From a checkpoint of a small transformer trained on Wikipedia: untied embeddings.
MLP neurons of a small language model. Each row is named by its layer, matrix (up: input weights) and neuron, and shows model dimensions 208-271. Each number is 200 + 30 x the weight over its row's rms, rounded and kept within 0 to 999.
Before each neuron's rows, "fires after" lists the tokens most often just before its 100 highest values on Wikipedia text that the model never trained on.

fires after: " S", "S", "s", "le", " s", " res"
L8.up999,190,205,186,221,220,195,209,220,149,251,266,177,217,139,197,243,204,227,243,208,232,216,204,223,159,214,178,231,201,205,153,229,276,204,217,156,205,179,235,148,160,210,257,149,224,137,133,138,218,186,182,224,200,203,127,211,150,194,204,194,229,157,191,191

fires after: " R", " m", "R", " mod", "D"
L8.up229,175,195,200,214,273,273,183,206,237,223,232,211,160,205,165,192,110,229,141,233,194,215,187,182,207,202,205,232,234,259,220,208,179,149,187,213,197,186,249,167,167,195,247,190,179,216,195,247,161,169,180,230,205,176,199,172,255,197,199,193,194,169,198,157

fires after: "0", "1", "-", " was", " medalist"
L5.up595,188,194,232,184,185,193,217,233,184,191,190,171,244,177,208,185,206,178,204,198,212,177,157,229,160,209,222,139,245,164,186,198,223,276,131,153,194,137,193,150,136,152,250,239,197,204,153,229,171,222,213,126,204,224,203,196,201,212,203,207,200,226,187,178

fires after: " F", "B", " b", " reb", " st", "b"
L8.up21,156,206,206,228,240,177,161,196,204,188,242,160,215,190,227,205,196,186,202,204,148,191,248,158,156,226,172,181,246,185,206,222,231,191,113,209,211,148,204,158,193,162,209,219,195,164,169,199,202,216,182,201,184,219,258,181,179,251,171,188,197,229,176,191

fires after: " Sh", " W", " sh", " St", " h"
L8.up474,206,187,217,222,193,155,149,244,205,246,160,217,163,203,213,218,221,252,185,243,195,209,192,174,134,160,156,206,213,159,164,163,239,193,180,212,268,170,225,118,191,190,223,230,198,220,224,206,135,155,144,189,249,181,194,184,228,219,205,210,232,215,181,217

fires after: " D", " St", "D", " G", " T", " B"
L8.up283,203,241,231,242,151,202,234,222,160,205,177,220,182,229,232,201,234,173,191,182,224,222,211,212,241,169,155,163,192,256,196,225,183,213,212,176,187,179,208,139,187,130,172,195,204,199,181,197,175,240,190,232,216,196,220,144,154,211,204,189,104,192,200,209

fires after: "5", "0", "4", "3", "8"
L5.up1057,174,153,255,249,215,204,178,233,162,185,185,207,199,217,216,220,208,156,176,231,196,220,210,195,234,202,223,214,169,234,201,154,244,197,135,168,205,179,217,167,193,219,162,208,199,183,228,160,241,169,211,135,213,214,200,165,175,222,185,172,237,154,195,187

fires after: "0"
L3.up569,189,209,193,221,223,179,183,234,222,217,164,203,174,183,203,162,228,148,235,148,187,193,235,188,235,238,220,213,193,192,188,160,182,219,194,166,231,229,117,174,197,196,172,176,242,243,200,143,198,251,172,267,169,212,205,161,238,171,230,203,156,158,265,164

fires after: " S", " W", "B", " B", " h", " D"
L8.up730,191,178,179,214,212,236,193,201,197,146,196,226,185,196,209,199,210,240,197,251,229,186,209,209,228,175,155,188,177,182,204,157,268,212,212,237,186,208,166,210,177,142,145,134,186,139,191,186,161,181,194,212,245,217,219,177,168,234,157,244,203,121,196,246

fires after: " S", "er", "S", " Sen", " Sal", " inter"
L8.up1088,215,148,219,231,213,162,238,219,180,269,249,234,176,182,211,209,209,219,256,202,230,218,156,177,119,188,201,206,197,204,182,210,188,175,186,201,179,187,225,168,179,207,172,171,166,211,208,190,167,194,155,174,243,159,208,194,176,201,233,210,195,178,169,174

fires after: "9", "0", "See", " was"
L2.up653,182,221,254,241,184,199,174,211,228,161,210,173,175,240,190,191,186,129,154,235,299,151,166,188,157,136,265,202,211,209,190,145,175,182,191,169,214,175,222,172,262,195,124,212,187,196,227,208,208,132,225,167,205,180,211,189,167,204,140,187,241,205,214,180

fires after: " G", " P", " D", " m", " p", " h"
L8.up190,196,222,208,228,202,205,192,189,212,250,180,195,175,195,207,160,242,247,138,270,179,190,232,204,180,209,189,231,251,187,197,199,171,204,196,216,185,206,169,194,181,201,201,194,202,203,197,163,213,167,164,222,161,223,203,195,203,193,168,196,197,166,178,208

fires after: " ", " the", " c", "D"
L3.up650,216,154,264,183,179,180,177,180,170,231,181,180,162,138,190,219,162,218,231,186,273,201,187,172,235,221,187,229,203,210,227,254,168,190,231,212,197,169,199,178,143,209,201,202,250,214,169,156,147,158,187,181,154,249,241,222,203,168,184,171,141,228,182,201

fires after: " C", " c", "é", " pro", " pr", " comm"
L8.up291,220,256,214,207,223,198,223,182,236,187,199,230,139,197,236,204,188,181,147,201,247,198,165,176,258,203,187,202,251,234,159,182,197,247,187,183,187,204,229,151,184,141,222,235,247,205,188,139,192,167,189,189,183,250,186,182,212,208,194,245,158,153,224,193

fires after: " G", " g", " m"
L8.up758,225,198,187,250,232,174,208,168,245,215,189,194,239,216,258,210,160,215,196,192,224,228,252,172,190,253,197,215,190,258,162,199,199,196,210,167,185,212,163,163,206,234,251,194,193,172,161,208,212,168,200,209,159,200,241,192,200,213,212,244,174,208,202,219

fires after: " b", " W", " B", " w", "B", " g"
L8.up360,163,243,222,274,210,174,191,172,151,224,202,230,170,230,210,167,172,244,156,211,190,242,182,209,212,193,167,184,229,170,233,181,163,214,161,218,223,161,198,175,212,182,181,169,174,207,177,169,242,198,163,182,218,183,185,177,214,219,178,242,215,207,255,198

fires after: " d", " D", " H", " N", " l", " O"
L8.up407,157,206,192,201,202,206,196,206,158,252,217,225,225,198,221,191,190,189,88,240,186,151,218,170,221,224,153,193,241,185,192,205,181,185,195,179,160,163,180,203,237,165,179,186,242,235,200,224,218,178,214,191,206,240,188,227,198,169,149,263,184,151,213,165